config.yaml
n_layer: 15
activation: "geglu"
norm_eps: 1e-05
qk_norm: false
train_tokens: 723000000
MLP neurons of a small language model. Each row is named by its layer, matrix (gate and up: input weights) and neuron, and shows model dimensions 80-175. Each number is 128 + 24 x the weight over its row's rms, rounded and kept within 0 to 255. Numbers have three digits each. A neuron's up and down rows have the sign that makes its largest values positive.
Before each neuron's rows, "fires after" lists the tokens most often just before its 100 highest values on Wikipedia text that the model never trained on; "fires in" lists the words (lower case) most often at its 100 highest values on Wikipedia text that the model never trained on. A number after a token or word is its count.

fires after: " wh" 36, "h" 15, "ow" 14, "ik" 9, " W" 7, "t" 5
fires in: "while" 23, "however" 14, "what" 10, "like" 9, "when" 8, "whom" 6
L5.gate603:119171155139140133117144081127105107121130059081125108087115174143131091153118105135119116134121144099160096116149124165095131123110115090125069101129103128123132121128121139106134104137144077107166116129117136115142130077165116135091151092171138119114116172140095088156119125159114148132
L5.up603:140127138144160168128103141129114141099132149126131158088087122117099072121116133172104094082141140113161126127152105126144168155097101119106135123120129122164135105107138130167096169162152156099143130108141140145063114110145157095116166078110085081127132124120122155168137110114091110121

fires after: "ir" 21, "r" 19, "1" 11, " sec" 9, "2" 5, "4" 5
fires in: "third" 20, "3rd" 11, "1st" 9, "second" 7, "2nd" 4
L5.gate664:063115150110141128123131098142080156151134126078124175146161102145149158153128098052144124106109144076113140142121169099150106166123109137077149124119118139099170108130143121153122078160148121102158113134168136135134156141116143151123079100112117175100103112158132141117075116075145116137
L5.up664:101142118136144099152142143143116141102129150098129096137118102150136148160099120107159112131072152067131144127124110123163136166098141115107090138126108125144115116132081107126135101155140148090115123103097118143146160141148110159123106086123122154148115143155121081154091153173115117108

fires after: " with" 15, "," 12, " was" 11, " of" 9, " is" 9, " and" 6
fires in: "the" 99
L10.gate509:151113140089093089103159112124114110134123135111182120191165105104121119118123125147134152093123132081165141120087133172107154156132134118146145149131094125136139112123115118139086136158150097119131144111116120120138153063142088123116132097137120081142134114100148140146145121142158153122
L10.up509:153081167095079124101129147113173144144101150116127117123157116150121141137128153094150151121149175101090129138134137124142181174057124165150136108125138140116129122133160138126114113181108128109175110138135086158117124130173121164154091168106110106122121159066187115152102143149129174107

fires after: " b" 22, " sec" 15, " L" 10, "ec" 9, "p" 7, "f" 5
fires in: "bond" 21, "second" 20, "london" 9, "fund" 4
L3.gate198:108132137155116187128116156074122091124123143133122122064156119117131140113101095120156142109099146140132133095123130122147119162125150096088124084154150106125132158165100137119133133146151156095178156135102160150109157114135101112140113120100141136169109152166112075149128187119094108151
L3.up198:144157135060117150083122131133135130098109139117198127121116124154111155116101141140145124110157153107127116107099129154100114143165110099109096126152152155146164156171123141134117145139149088122132183129159181133157133127126113141122151124130129115161142110128101140121110154138113149130

fires after: " ab" 21, " with" 9, "urn" 8, "an" 7, " T" 7, "rough" 6
fires in: "about" 23, "turnout" 14, "without" 12, "their" 11, "fanout" 7, "throughout" 6
L3.gate130:126143158156101126153111130122136104115084083086098104141145129167158104131143131087110149148139096158111133149109158166083101128147138152168156131084114116170110129083169086118137128120108108152119095163172125097140133152080102148130104111178139133143115138132156142157126143161092137161
L3.up130:122144122173158119177119092121136140135078111166134120111138150109147147171124129068148169138123116164143118124153144169085149131134141085146145147166158152117154158104129129154154137153135119108148092134085171146118108157136136114099136109158144134103149120155117155137173103134127148165

fires after: "." 31, "," 20, "er" 7, "s" 4
fires in: "who" 61, "he" 33
L2.gate311:112108144134175129108149144140140150151127104089093146121127080117141114116090105129175148077064130105148127131191129126161109094135135096105136140111160139132113127097158121170138106108125129148153178132094128113124075147088127099142114125099107132063092159158106129108117127072116096136
L2.up311:101133111120154149079120113154118126112123126118154129112141096106137145133113120124168137081108113124106097128193159124154134129100098146102108128124119131108127094153147163158165104075133113185124144129121101139135079142124120097145130175130100112066089156131144159106132126084114136121

fires after: "ou" 14, "ort" 11, "art" 10, " J" 7, "il" 7, "u" 6
fires in: "southern" 14, "northern" 11, "department" 10, "journal" 8, "guillemin" 7, "nairobi" 5
L9.gate151:150127120118102127119151156142175109132132119129151137116140101133164139136125133127128130130119122118124141145142099114094080146124135157113131121104131114161071134126094166115148146139106137140123161191116090116113163083165131146123149104125120161125113106095138143142127104124107126108
L9.up151:157113129126103119167104132103188128187152147144137139142144141126157121116121122122068135143099092137102123165136131132097105158150139129076182131151148135162156139128159162153124135104156135105150141133122065100108125136153157163111108138178129114128132098150168129170142123143073133167

fires after: "," 29, " wh" 16, "th" 11, "ik" 6
fires in: "with" 33, "while" 20, "although" 10, "like" 5, "without" 4, "as" 4
L6.gate431:084110125154118141074142120141085126122096121120132091155129149140172123145108142154103110121141123109110111094134157150091102141118151134129083085149110145096104134178118106085119128150138104119118110106119107101129125118091127179106136111168155108146160151161113095145095112101138162110
L6.up431:097107123150105105096135114165125139129102152122132080099108103101115135083131087137109118179123127139161111134122139100106120132147131112100118127108144109138137104126151175163130133115131086132148096133118107104106145171119144124146106125105136100116099114141106122183162135140134126101

fires after: " on" 39, "es" 6, "ies" 6, " in" 4
fires in: "the" 42, "down" 8, "of" 6
L11.gate433:147119134140116162129135097117112141156124141114125111163160126146155150143138130154100105136109102087113112149136078076159165104131143130136146116132114155152148136125135136100093166138124111122175155107124098109189082134135131103123127105094090065099115144114134165156116089110089156149
L11.up433:134116115133139115147122134130123131139160174131137148138110145122139125153120113104114169130105087113121132190147135072183114142105167150156118145105129149134096148143131160103119076119158118110130155146193100119104175152137168113134109107127151160147091121133114105126122137130121114169

fires after: " the" 38, " his" 8, "'s" 5
fires in: "first" 70, "only" 27
L3.gate35:156116119115127137152089134065163114160160110134138140116146096140148137117054118124166147108125136124173144035087099102141102143128158136135114136131177129137114128155111131142100103152109159131165170104127113129174175146107121138130108097145155081126101109157140111157125175132101116141
L3.up35:095076122127127104129155102125086123080104125098150130137131157115124135122156133140128104142148166127153173158163156090124105130134147193070097133062129089131094112140109129134133141089106148107132124164107150136137115127108153124134142098091154144109158112117124108130066150107118179160

fires after: " The" 22, " the" 15, " He" 9, "The" 8, "al" 8
fires in: "there" 30, "they" 14, "heart" 7, "s" 5, "health" 5
L7.gate521:168133125153116105128115135150121122121094134135089116119130141098043124120103149155119146138109106127099165094106089160150160109152087120116068121123120126087122144122172129135103138137130093120105078115089086170083095106121120141121167126121107124116138103138121159147145147103128125147
L7.up521:113139135107136125122148147100142132147083165087093104136131171123106122124112175115147110128123151169131123111140109130113125138163096139151164158126165133139148107124093122134122090133116125143139100183137121116127157154111175105105161165118089149095135123123109118099138091142093143143

fires after: " sec" 27, " n" 26, " f" 14, "ul" 7, "ir" 7, "ec" 5
fires in: "second" 31, "final" 10, "full" 9, "number" 7, "no" 7, "ninth" 5
L7.gate115:137118157143144145161091161101133132158180148116123168118167120151132120150125127117113118079067105183099135131169132125116098128111131113131135146095130158145117142165159133103131109157157113117137143100158138107126097172095131165105080114117171126150126108105105138171126151130130075156
L7.up115:140073132106098108148111184138102089147093143130130122188125120135126159143103162114132152081123128164130093134086149134134109121151116144120121138083158114163136132162113158146080128123104139140080157135095125120124072156153124115122138133078160090107065120130138139135151123126140183147

fires after: " the" 30, " The" 14, " that" 11, " which" 7
fires in: "he" 40, "then" 20, "they" 14, "band" 4, "held" 4, "theatre" 4
L6.gate419:150125105124147113117135097118134124154130103105126152088151103125155121103133156095134136135113117083107138093118123130101163149162154149150117157123123095148092114112135124159138142104134129100098139178114112158111129143137144099146153100082121145137158129121119148166144175115100137127
L6.up419:126136123122107120121106099129095098134165094149118136109107082101114134142146114091139132111109086111135180112138177136122129124126089139115110148092091105149141107145157133116145084143133129108089180103135123135156069131104131109149078123092147147125149127100153118135066131087133145167

fires after: " d" 35, " " 10, "'" 8, " s" 7, " an" 7, "o" 5
fires in: "different" 12, "if" 10, "did" 10, "t" 7, "does" 6, "do" 6
L7.gate504:159125122186112113094110142144121122141161147132136146147114126182129168172153184150150175129124096147113120096114124193134106143128128158100127106124127156131123111159175132141100092133127146111141166125128138134158077160123096072129105124101172122097156150152149125133107103147121119130
L7.up504:128124113128140107137137129118133146139128112112122113137111155147159116160147161113112139117070117153113097136151119141186130141146076140087110147114101116144131159139086131128129068179161106125141163151151131130164125133159137111095103104113191115113137137157134116111081085114123127101

fires after: " h" 17, " d" 15, " " 14, " H" 13, " w" 7, "th" 4
fires in: "however" 22, "if" 10, "different" 10, "how" 6, "way" 6, "lower" 5
L7.gate158:155170121143138143143162079156157125151109155116133096139143116140162137132129146122175152105174107109128124098086122146096108118116151088135144079174101108135090124160126091161094148137118153144131138106132129119125101144143108144108144089114158138138124169133117149114135108152139107105
L7.up158:120152147054121132108113156098167160138110108092116094093109081146139143108137100126165157107125104139100121123149128136099124130135116115115132183144128075118108172136148113164131131144174145121134177131147098151132115169140106161124161133140178146125118116102110117119083087139128099106

fires after: " c" 22, " h" 10, " H" 9, "H" 8, "-" 7, " and" 5
fires in: "county" 26, "country" 20, "history" 18, "countries" 5
L5.gate326:088155104125119088123180169135139092125134110158150100136148106153150062111136137115112135101155135140131141079149125137132141162145120120115125156135133142161121133104142142158131098095155146144096137155138101127116081120129119091138099086109171131114175113129106119138124136100117147126
L5.up326:074143088120127160129178133154123103141157146179156103146182127132132097126081112111136169130125101149168138137047129095106176126123108109113131132085093176156123155119137071145105131146140142129133158102128135119118095161106111151096116105161139123111160173135123177141146161110129122139

fires after: "," 21, "20" 19, "19" 14, "." 9, " " 8, ":" 5
fires in: "000" 26, "00" 10, "2000" 9, "1900" 5, "2005" 4, "2004" 4
L2.gate385:090124131168114162130156115104175128121100149165127110139126152161140127154137154082170163109076078127122146121147154105137136138109155127103087147111137128147146130161157124136130135122109102102148128156148106146135125123090152127153139087133159138115129132149151138107182130110093138162
L2.up385:097128119104119119126154116139134120084134104069112148104133121105143127140110133144105151151112112140101101107145155097123123084100127144160132142117145111112076126113094107111132114082106158161151115087111092138139180127130116131127103144123102092100103114105133110100185142087149160115

fires after: " the" 30, " and" 6, " F" 6, "'s" 5, " The" 4
fires in: "second" 29, "first" 23, "score" 4
L2.gate258:120113112068149127107115117136095114123103139110145137069102106129145097146118134117159120097104107120150104110085110134187136129123129113120097119140156117147122106135140135136139109129121131136151115126112144164133137132091144134104118081149140115099086141137143079139108120106111134121
L2.up258:090093118156101131126075115164093132136099124151149133119152103113150124177090152130117154124124137148116116127099126147159121103115169089101119098145122118127135110150159156131143136108129113095117124149093127136149114150138141132139136106126100135164086111149135109117116139114130141175

fires after: "." 36, "," 14, "s" 5
fires in: "it" 39, "that" 25, "which" 10, "they" 7, "can" 7, "italy" 5
L3.gate635:123168150142101126162151130151133139079091072110160147100089118090106129153133129158146145131086098093144145107113103129150184110065167111121114138096130134154172136105158113129106154133133084126125164150107167105117137120105103132121122131122146140101144092113119131157139149103129181131
L3.up635:118111129099143104131107143082118117102111090164141125108098060102102125137112114114141145111141137129154096118169138129155146164133126150095118106137126117139063126155154135161102132119129112160142127110137189130095115139127101132107112169079137134110127115114137103116093109133105139122

fires after: " de" 40, "o" 11, " b" 11, "e" 8
fires in: "debut" 13, "both" 13, "all" 13, "defeated" 7, "box" 5
L10.gate42:120144109141130112128125128176157153136100136140118134126121180123131144134141095160160111156137106119149113112111155125094105107121128162074115116142122131108115149137132156166127103108128142125159092139140126131125124092098131153116121160121183130121166120123137146166122088143139120131
L10.up42:117164119124104126108067108159113113144130137181175125108124139144130121127128137140106120141123094127104111145106155094104112131120123205121135150137095161099106111110162138102132142104157125123164095127122058141147194056090138152108105145094166138115123138141106083137126072141135105123

fires after: " bec" 45, "om" 7, " includ" 5, " al" 5, " col" 4, "s" 4
fires in: "became" 37, "become" 8, "becoming" 6, "alongside" 6, "austria" 4, "australian" 4
L5.gate395:106163110148121139079139109150121125166086121106111105118146114098116134098132101145160105157156148140135122097108127088134181118115117124118123110153135104144146154126138140145098109137139142109141115133124134141111152130099133127118115153155097117138107132106119111137156130123071130150
L5.up395:094091156106107148154122118114122133121154116048129129141046123110121113124103163119106107115123107128145071154142087134105106145102081143074171116133144150152121135132085119129088137095116113136121142144132134153098133089105122174112131104122113145123139086106150164158088097138128157172

fires after: " ab" 26, "urn" 8, " with" 8, "ow" 8, "an" 7, "rough" 6
fires in: "about" 28, "without" 12, "turnout" 8, "however" 8, "fanout" 7, "throughout" 6
L2.gate332:123155094187149146123139164152135104118130082150078136128115180151135135141081138143117184107133136159134117150152140153112109088160107108116155108122156148098109174080183139158157175151069126143152098132125157131090124128122129165152127155106133136149168153152100120134097155171098125125
L2.up332:116178134180117156132164119128176102101171121105088148126133148139133094099084131099141188128140155159145103124147128162100091131154102141097168113163134146121146156096157190167143184112103112133143109114124124136100126104134089149121106134116119147152131120151117141146116161100105161131

fires after: " Y" 25, "f" 20, "ampions" 12, " C" 11, "w" 7, " W" 5
fires in: "york" 23, "cup" 10, "championship" 8, "field" 7, "mansfield" 7
L2.gate157:122130139070155127102141189140134148113122139116138106085093083172167122108128128147130119137143115135104114121142118088117141100126149160098057104126108125175121141119129140132128123091099146129167145157147143132079123124095107137117130125153170063119103107155107100082162127144150133094
L2.up157:115143138100156088103133183151135100092124141105159138098108074166119118108171132163125117102113129116096126138131128085142120063122155174115117111115123157195146128122121156092139117093115137104155153150159114127109154100106104130141113116130177085100074121127136086089185118111144130094

fires after: "ar" 30, " O" 16, " loc" 9, " o" 9, " L" 6, " l" 5
fires in: "early" 29, "located" 10, "later" 9, "olympic" 6
L5.gate319:135135118110149113128170135145102162144083135104115138123154132139126126135141124143116130100114100121141156137120194106111102128144113130111120121170061119114081086118124140104144127144136142124156071099117131140130163128128134110124100090142194100107107177158102177140141147142140133117
L5.up319:129169138141084179154156112116142138084114140163138152167128152143134124135128107147158143133115107152099116152129137150107136121160127095129139158111108143154077113102125108095151138096150176122138059104108087167125106131117165128115123122164169117137108112171130101121153127115118184159

fires after: " c" 41, " In" 10, " in" 7, "C" 6, " ind" 6, " m" 4
fires in: "career" 16, "international" 13, "country" 9, "county" 8, "industry" 6, "countries" 5
L6.gate516:113178167141095110137149092086124155116128127124088118137140136131151101104114109081118136123114084126149130146126127146155155110088146086143100118160155117155111110122143105125115140119134141168163118135181118104106137114142146117121127118133106089140152118076165076184126119129118159135
L6.up516:122200112080132115152164110089154141129130135166106111084121109090139137134105100108135154127136138112158145135141092130133096100182112122090137159118101120135114147150089121132110122110187112134174110130127133143113133097132111135099141118127174108146141140138115168122147098140099138150

fires after: " the" 68, " The" 18, "e" 5, "The" 4
fires in: "then" 28, "them" 18, "theatre" 14, "there" 8, "instead" 5, "they" 5
L6.gate658:128116158164107139119117167095059105140099137137089135112115122092118114098078145123132109078124126132096144124150155124122168145110111134103120163124150152109146134085126149160136149112123117093082116182141161161145109138121113160162147123110093113109110111132095119168154080124109130133
L6.up658:108118141137163177101114123151106131129119142151133113105128137125126116065148160120139099148111083120139181180128129119132108104134091147103114152111116159157140121136166144118181097134145149107104141157123124144122138171120144160133168107112109124121181131157098129118138151143137094164

fires after: " f" 17, " de" 12, " b" 12, " le" 11, "le" 4, "y" 4
fires in: "family" 20, "both" 14, "level" 13, "years" 11, "october" 7, "development" 5
L3.gate464:138110093114145128127101109154100127153100141174126135117138107138175118085112125140152146109133128094140100123149117093113110119117145117145109097143110115127136133153140117173107080133131157126186137165141093080052129092171178115121131124153141126121118147120116119116129113117155114130
L3.up464:134086137163145127122084075150111163117120149161138129132098117111176132101134115157145126123121148122118117115110163113131107164167140107171097095154124133115166138147100090109125102122130127081151117146146125142076131100163173168150141130149120130100150104132113110123142098127171137081

fires after: " b" 35, " Al" 14, "ur" 5, " B" 4, "e" 4
fires in: "born" 22, "both" 16, "all" 8, "buried" 5, "beach" 4
L5.gate115:139090084130109153119105153150132151112150109118106106112131106129144123121096159120131095164119138148128106081100137140127168107171127138107084119110075122131153155122126168141089137112134133137190102120122142119153131056096135134137113101121174142151172129111124133151130097083161104189
L5.up115:123120127146130132112146117156107147103136157129098078111110142133135143163093128134133147172162078153141092128088095113093151169155126147129100100127104134117124121151101137094126179150155143099166118153139097136158136121129137126097100117115135125124124123096122148148125125112140150135

fires after: "," 40, "ot" 11, " |" 6, " between" 4
fires in: "the" 76, "another" 11
L5.gate443:131109095128181126167131118109180120139087131124161147125135151116139141114102124137144086125086101115146100101105099178148141121133136144082120126100076167130167129137165132166119088134126133120156160141153092125117132135123142139082109143134137125140167116117148138147162124123113143140
L5.up443:147118115089095165120143131140156121157122115133155126109099123134109108115142135070092134132113106117105086130131130131141154126148125107134135132096089118131161147193169110134171121084171136137106102103114136080133164157146164180120143125123100157127110127110168105123130132153150152091

fires after: " ar" 13, " r" 13, " gr" 10, " S" 9, " s" 8, " w" 8
fires in: "around" 18, "round" 12, "wounded" 7, "sound" 7, "october" 7, "ground" 6
L3.gate490:137164097131116153101157101149145119140117066097125112137132099112116132176133175121089142138128100154112102123121124132158136112152115085126168103083144176125073139126150120116132136131111118127148109166114098120114088098148131132156154087124118124116127111117076118122125125116112134116
L3.up490:137128127103134150134143146156171108144154133113129130123114169138087126130121100154126179134131145149119124131118162132138122131156137114085154097135102162133131135101160116107116108133130101124139147118096137105106132079130129104166113095119100125116189125156127127113127095132111123113

fires after: "ar" 31, " the" 15, " l" 15, " L" 10, "e" 6, " Count" 5
fires in: "early" 29, "first" 11, "last" 10, "later" 10, "only" 7, "country" 5
L6.gate159:107092108160150169107124118110146140133102172157048128127155123123165149167123123134144158109174094121126141111118138181118131086130155131144100125112149140125115149121108126155172120138136122098116100113170145124151179122152157151141140100123135107142116123171131098139132121162151134157
L6.up159:103163115128124092153139147111129123158130146114116123140125112098160114136124104135117118128160163176174119140151168093092124148101090147114121132146128123122091114088106120110152150144126114139095059137118143144113138154138181135106159146126084156143137129129107121090109102114180140142

fires after: " ab" 26, " P" 14, "urn" 8, " with" 8, "an" 7, "rough" 6
fires in: "about" 27, "without" 11, "turnout" 8, "fanout" 7, "throughout" 6, "portugal" 4
L2.gate401:105150155206160097087112150123096090134121104132120108100141142111157122119086155117153170074117142155121103123154129148120138115122141134139137089160160143146144104112174134134097127112067123170102166133103083158120130145129086138114154091146147159163159133153108065138110141134064122143
L2.up401:114164150110126103103130144105107108106074092118099103140128173094144114124140171134129181129134130154118118091152150141139111140128157144110139125139147148110089108147160141156139148113125114135148132137129093129180150132101095143075124118097135166189143114177105091097128135133099089124

fires after: " bec" 25, " to" 15, "ver" 7, "ed" 7, "om" 6, " m" 5
fires in: "became" 19, "be" 16, "to" 10, "very" 7, "become" 6
L9.gate608:158157115129132122156096135142140111143102128109126086162115138157131158111129132130152170132109151140096126098123137105098124118100116093146115135145093079103103150106163148122097125127145108144180137125107183146115145190098144108168089122119131161130144128114131142127138169099123091177
L9.up608:081133163142136128133159151141139120117151096117084071113156089098105106089117132121108105140115104087155109137127135121125088113115119115140100128146095136112077160112158148166133126141114127127160111075121095119101133137098140119141106129121152159143133120119153108127111088146145130127

fires after: " s" 20, " h" 15, " S" 15, " bec" 14, " c" 6
fires in: "home" 20, "some" 17, "school" 11, "became" 9, "came" 6, "name" 6
L2.gate496:126158136144114113135160094163119117138115116121149105152136134084124083087134128100182178126110147111135129094108122122153150162127138127129107121128123123166137137130148118130175135116101150103157124134124106104121130138119136154117130127120155115116125159093109134112093134112084113118
L2.up496:158147127096102126121106067156125148150126134099172095136122107106143111116137165071152156123154137114117112067089116094164119163131148159102115140120110121127127135152135139135167157114089143140112140114147087124117129117090109121138162124118145131102126169123115140131125131133087139125

fires after: "id" 19, "le" 19, "an" 11, "ar" 10, "or" 9
fires in: "college" 19, "ridge" 11, "george" 8, "large" 8, "age" 7
L2.gate354:127091134120132130155109097105121132176130099100113130124141135168114117126124093103120085137167097117133108146139120103130163133139079147123153143125129166137123140141115138150120125144142130174090134118165139128176131137165126167121174121121091168126112109089119105084112123180121115104
L2.up354:095067130129123095139131156146104127113181134120102128136114123096095127104100122105092123156110086136088125149129154168099138162124136131150097119087097127110130139154125134143157095109101100109141112120121116125137137134145151178142086183157108165142102083119119128115082099127145085164

fires after: "il" 19, "," 14, " m" 10, "00" 7, "ill" 7, " World" 5
fires in: "000" 16, "military" 12, "mi" 10, "million" 7, "war" 5
L9.gate576:135121120157126144150149108147117081085111153140139116101131144138147094166144080135093104105106138120144088115125147147117158136110152147125162057103142092094167137151139123143157201108119142166167128157125133158116104160155108090113129100098095151145101094134148103115173109153122159153
L9.up576:149103117148129114110149151120120122096137131162126132146118117111113125115108100082087086172123085124132084161119169120138164098147106097164118168169168139151161156158138130116121128157111145131115115145118162114135135141167122126140100167125127106123118143111140180155136118155180147123

fires after: " are" 21, "ild" 14, "ill" 11, " Count" 10, "le" 9
fires in: "area" 21, "county" 12, "village" 11, "settlement" 8, "building" 8, "buildings" 6
L7.gate283:117119159166102106160111086112126093100130075133165144114117126106132113140113126091112132123158087111108133111136071077162135137148133106145124101152118110132087126141117149091119165147130143106166134159124114142135108146168124172139169128137106152118106112127114091116140104122143185140
L7.up283:101103076130131122100120090111121106143100093155101137130153129122113144147140111131128115141154131130146139079123118133135108109120128116078131127113133120070111096134099200136183130123144105121130134130095086146111195128111126119170161101134102124140092138126127111109107110092111124078

fires after: "ol" 16, "v" 12, "le" 10, "ar" 10, "ell" 9, "c" 7
fires in: "television" 12, "college" 10, "large" 10, "as" 8, "rock" 7, "folk" 5
L5.gate390:076140140115155125136122108113172108150139152116122096161154127135123136145121108144099126128156143128117114142111096141066138111117165085154126143134138123101132121070123146099146100142120140135120133111148135093089150142101164144156106141104134123132102151115119115125092133120122125147
L5.up390:128120195097115153108135138143137133130155097091103141146138157112199142123152099105130117142166151189147133104120109118123091162120123160099101147136120117140130065143143140071153156114091143131104152142067111116105134155147158147134133160117162138146123125147093112119121123129126116111

fires after: " wh" 26, " th" 23, "h" 11, "th" 10, "av" 6, "ro" 5
fires in: "than" 20, "while" 19, "although" 9, "having" 6, "throw" 4, "what" 4
L5.gate3:126122152143150137115133137123135129135109098135113055092145107113076124120082150093117145146112135139157105133139128132084095122107148140089145144118129139159142132152123130114111109153085145092098155144122100127111134077107079109095131125123165149110132155142090129140092115145124101169
L5.up3:124076087111105107114154095140125141138097137120110119119143126180140097109110121142138095175112163082134157137085094118147142116145105136076136103137118141136127122149163118156156112113127142147141139093141118125086120137113141102118108118113093119149111128142175174154116139114100154070

fires after: " sec" 20, " the" 17, "ec" 10, "p" 6, " L" 5
fires in: "first" 43, "second" 28, "london" 5, "bond" 5
L2.gate512:101097082048095133126102123138112131174134154106151141129155112108093094119105137105125119145099153162143109135139124109137142127141112117103152071125125148121100175149158111117140125146158129119116137093082151123116127119105130145136116120103128136112105102138133170135138203144117130145
L2.up512:093136116099095116116152135129123129147140117085158130133124115078122118144092131099120121149128192154138172128144116111140145145129140117101118095119102127134128149148144126106115117163154130128108139080108135154108117099144132143149071092104149154125122157171167117137123199099151159140

fires after: " n" 17, " c" 10, " s" 10, " g" 10, "ow" 8, " bec" 7
fires in: "name" 19, "same" 11, "came" 10, "game" 10, "however" 8, "became" 7
L2.gate304:107132117107154132150132121148124110133113150147106093127156133121120148132132150098145181157132130178109149102134158168142134109109104139121127136138145143087142106154138083141138174135109115122141105161140084136079148132148135134108127123127125147100076088138162137129146148139082126084
L2.up304:115101113129085127117150099159133135117091111089138097124130128153098128124136151088110159159142120146102091128108106151116113136159085133138105157137135132110140136128118122183142179113165111088074082110127102142117120121121149095110189159144129172094134109137135087123166169134120123122

fires after: " Y" 32, " C" 15, " W" 13, "w" 5, " c" 5, "n" 5
fires in: "york" 24, "council" 14, "young" 11, "website" 9, "announced" 4
L3.gate558:113074117107130149127100185122124136156085123151121094091129126116157106158128117130135105166140099106147104124113166088096143145123150161100122141097144137122088150090170126133124146100141117112135156127134150138145126137132128107126157119122092140127090134132126154110133155120113131093
L3.up558:130136147143161134142108135123138101054130157131189111129166138122141142108156132122125165174118115129112120088165163127114091139165155109110157074136138158107118111152124149097131147110114158152190153132139111146118138128145141144136086130114166088146134169175133141086087127145166128099

fires after: " St" 15, " st" 14, " g" 9, " C" 8, " G" 8, "id" 8
fires in: "state" 29, "general" 18, "candidate" 8, "council" 6, "category" 5
L3.gate210:113113067094131188096179148137164124106118140143130087121177150098144126169098119122164138106155123105136128128109106117105112126108145137103142144097171127112143148086145131097111127119134109145116183124115129128123110097139121108134128139121162110122121133135104093078162123119123128114
L3.up210:121126108093160137130132145141119144082120133130137142129162147162134132111126103111092153125107107104095138119117129106129132132138113143120158139150160140152121155088112151107153098109099112132108156116157142067112109122127129133122113138154149126099144137139138115127137134173067115083

fires after: "ik" 17, "'" 15, " with" 14, " includ" 12, "rit" 6, "p" 5
fires in: "like" 15, "within" 9, "including" 9, "t" 8, "without" 8, "ve" 8
L6.gate82:136153133086132118134133154141086131170139098140136114118111124120102113159114122145135132132131086118140137131132138131111107126112049141105144129126152094154111142123154098098140138147158134118144109113121053080171105119120136122144107098125140117134112129165084145126120129111101130120
L6.up82:100118084162076140121155116123092123091111123112177106119101126132125151146113142096132100145120161184128172142140095135149088136148139144106096127140111109139125111172090158121131117114120109123109145154108141123141113123126097174110072111139092104166135123145107157169103134101114107105

fires after: " l" 35, "ar" 9, " the" 9, " L" 6
fires in: "later" 37, "early" 9, "then" 9, "late" 7, "once" 4, "coordinates" 4
L7.gate86:103157109205153122152133174097154118204119140129106103095102112137157122098171095138128128117115077080157155111111127171133142118096125119119132122171147133157132119113082137102137156140139136136144122108157100157093135112109183146166112149139134148130108120109113100103156155170122115126
L7.up86:126102118121115143123162132104131089116100133099123107121126111143134132110110094141115130144109139157144175095081129162076122132137149107122113094150161110127100127113115176154108109131176128156134129115146071178107118211153125126115081123112126130139144114126154113111129134113123158177

fires after: " n" 23, " app" 12, " Y" 11, "y" 10, " res" 8, "i" 5
fires in: "year" 17, "near" 16, "research" 8, "years" 6, "appeared" 6, "appearance" 5
L3.gate274:108187116115135097119130194125150139117098091158129099121169102135139149113142113131131145128105134103131104128118132099137132114121130161126149165142125148136174139119155125154103096108160119132161093091128089129121095116178138131153143142070120119130145145136120161104138147148106137138
L3.up274:124157102079118123117126140141104155138119141117134107123150109124117067134129137176148152115119142121143136138103137119125098106123184145155097168165127083142160155139122111180112163108154162119175116105146083112124134102171130146130104117101093117087135140141122173106133130121156127141

fires after: " h" 32, " H" 14, " Al" 11, " wh" 8, "h" 7, "el" 7
fires in: "however" 17, "high" 13, "what" 10, "highway" 6, "that" 4
L9.gate68:098147127125131148130138153100100093119143126086155105125147143130144139135119117114142113122099118134124126071108100153091146127145158116139158047127091129148102114113145106138116112119138125128169099096154147138168154140126122140077127137111105117143180169108119138159122159120149063125
L9.up68:101138177172152123239073139166101152092123089122102119137180088156162138161138117120095153153141097122130115110121125128161089130127123094157112122149139139150090113138089137129130156165119145091137133114134192127101102148136114086089116148139137133050144127132129122130095108161119103113

fires after: "19" 50, " " 22, "18" 7, "." 7, "," 4
fires in: "1990" 15, "90" 10, "1960" 10, "60" 10, "1980" 10
L2.gate545:092140096119160143111132125117156148167095110141112077115171146119126137168132164091161155129165098112124163088107095116122112107112153130143138104143157119119142137097191109116155116128117101099127134134104122164152121137097103133143130117148114125095121116154099146113133153132147156140
L2.up545:066139116115130112120127153138101123123153133130123106127153148114149133153144130096134144160171131115124117112122107096138114083118145132128095108132146145147145107074177142118108144141105097156125140139095115158126121168108100130134136145115101121139093113167155144118116130145168167145